Weights of a small transformer language model.
Size: 12 layers, width 192, MLP 768 GELU, vocabulary 2277.
Architecture: LayerNorm before each block, learned positions, no biases in attention or MLP, attention and MLP in parallel.
Training: a variant of Adam for these matrices, 7914 steps.
MLP neurons of a small language model. Each row is named by its layer, matrix (down: output weights) and neuron, and shows model dimensions 16-111. Each number is 128 + 32 x the weight over its row's rms, rounded and kept within 0 to 255.
Before each neuron's rows, "fires before" lists the tokens most often just after its 100 highest values on Wikipedia text that the model never trained on.

fires before: " ", " L"
L9.down661 [174  63  80 109  52 121 137 125 124  88 100 140 150 112 188 158 136 153  89 151 134 164 176  46 174 146 134 112  80 120 126 119 144 128 180 112  74 111  73  86  95 128 125 114 139 137  63 149 167 163 161 154 151 198 179 111 177 123 142 152 168  82 158 114 139 115 121 139 167 132 130 127 171 156  72 106 122 154  92 103 110 127 127  68 104 131  86 138 120  14 101 110 143 116 130  91]

fires before: " |", " =", "|", "-", " +", ")\n"
L4.down3 [142 144 141 132  71 129 142 157  92  84 155  78 161 102 164 149 155 117 125 119 154 106 138 171 129 131 156  69 115  92  65  99  91 181 165 113 143 129  47 147 176 155 145 138 154  99 130 136 199  88 143 123  92  96 192  81 123 134 127 119 161  96  75 125 117 125  67 104  71 143 133 166 130 118 131 162 155 155 100  73 174  77 105 152 125  96 162 160 105 107 132 120 159  97 169 150]

fires before: " |", "|\n", "os", "it", " Team"
L9.down250 [122 106 141  88 121  85  86 104 108 106 116  73 144 109  99  83 137 134 188 100 102  67 116  54 118 128 162 135 156  78 199 148 113  76 133 122 142 115 173 154 150 136 131  92 118  90 132 120 129 187 135 111  80  43  82 117 102 129 126 150 125  93 167 119 187 120 143 153 107  59 132  77 113 122 178 123 139  80  99 131 109 150 166 133  94 143 134 143  99 194 102 120 135  91 155 107]

fires before: " |", " ", "|", " |\n", "."
L4.down494 [109  98 134 141 112  97  93 108 104 144  96 144  53  65 121 151 132 124 117 137 172 196 106  81 121 116 144 108  86 109 173 145  56  78 172 138 141 107  66 107 124 144 136 100 101 158 128 144 174 147 173 146 112 123 206 158 116 135 124 164 118 160 161 101 135  79  98 137 161 114 126 127 109 123  96 128 112 161 155 139  81 150 144 124 113 132 145  87  91 194 117 114 124 148 182  86]

fires before: "ical", "ic", "ist", "y", "ific"
L4.down753 [ 99 143 136 141 143 131 161 192 184  65 145 132 181 110 136 135 173 107 128 171  77 145 110  85 143 165 141 173 106 136 139  70 149  94 107 122 125 125  77 128 150 140 112 155 117  98 131 155  82 111 113  84 175  89 134 181 108  64 174 129 110 152 112  59 119 137  75 117 103 100 123 186  95  88 149 118 195 140 145  88 120  69  84 125 134 186  82 145 171 138 155 136 110  87 195 177]

fires before: " ", " (", " |", " the"
L4.down386 [ 71  92  76  95 142 138 104 147  46 115 163 101 128 147 118 107 203 146 146  74 195 105 134  52 178 110  85 107 142  60 163 147 142 151 154  77 112 132 122 167 131 184 110 179 148 161 134 125 125  75  78 176 152 106 130 100 142 122 119 131 159 178 143 102 116 142  60 149 137 118 173 138 104  96 131 148  72 136 168 113 127 148 183 151 167 158  98 141 178 134  94 163 111 136 139  87]

fires before: "adu", "ound", "ess", "duc", "ant", "ap"
L6.down460 [169 109 150 111  93 119 140 132 118 125  90 104 116 107 137 197 177  86 157  55 172 147 179 100 134 135 128 137 140 147 146 152 131 177 179 145 118  95 136 102  65  97 123 157 140 138 130 102 164 145  76 171  96  70 103 106 122 176 104 130 144 167  84  91 119  67 150 107  46 108 137  94 147 127 157 125 109 138 126 133 101 101 154 175 109 210 138  46 155 157 155 116 102  96 152  80]

fires before: " ", " —"
L3.down594 [148 121 175 134 103 132 137 151 193 213 158 126 126  96 123  96  99 183  94 161 100 146 140 131  89 108  91 168 158 132 137 100 171 137 170 102 125 104 129 127 178 133 112  81  93 189 125 114 137 100 104 116 149 105 194 161  99 154 114 139 145 115  78 125 127 108 118 160 177 196 147 102  77 209 195 146 176 106 111 175 125 150  99  72 133 121 165 155 166  95 110 166 107 153  89 179]

fires before: " |", " of", " |\n"
L6.down80 [125 144 136 121 153 132 146 121 118  95 119 102 117 163 158 161  86 176 124 156  95 184  65 132  77 122 151 134 135 121 121 157  71  91 153 137 124 104 113  94  85 133 134 142 139 103  87 108 141  64  76 154 101 136 129 154 100 140 152 111 135 168 149  63 144  83 201 101 187 142  93 181 126 178  83 104 122  96 162  96 118 190 191 148 135 174 148 139  96  85  94  43 160 112 185 148]

fires before: "1", "0", "2", "3", "|", " |\n"
L9.down755 [146 165 170 164  74 120 125 152 104 109 129  93 109 163 144 234 130 134 155 159 143 138 152 191 135 172 108 105 105 157 202  76 130 127 157  96 134  59  96 168  60 128  86  57 141 142  97  52 173 123  92 123 134  92 131 101 163 192 101 187 133 124 120 107 160 108 204 151  98  92  72 146 151  85 112  91 116 122 122 102 126 125  96  89 122 142  94 152 120 176 104  98  98 116 122  86]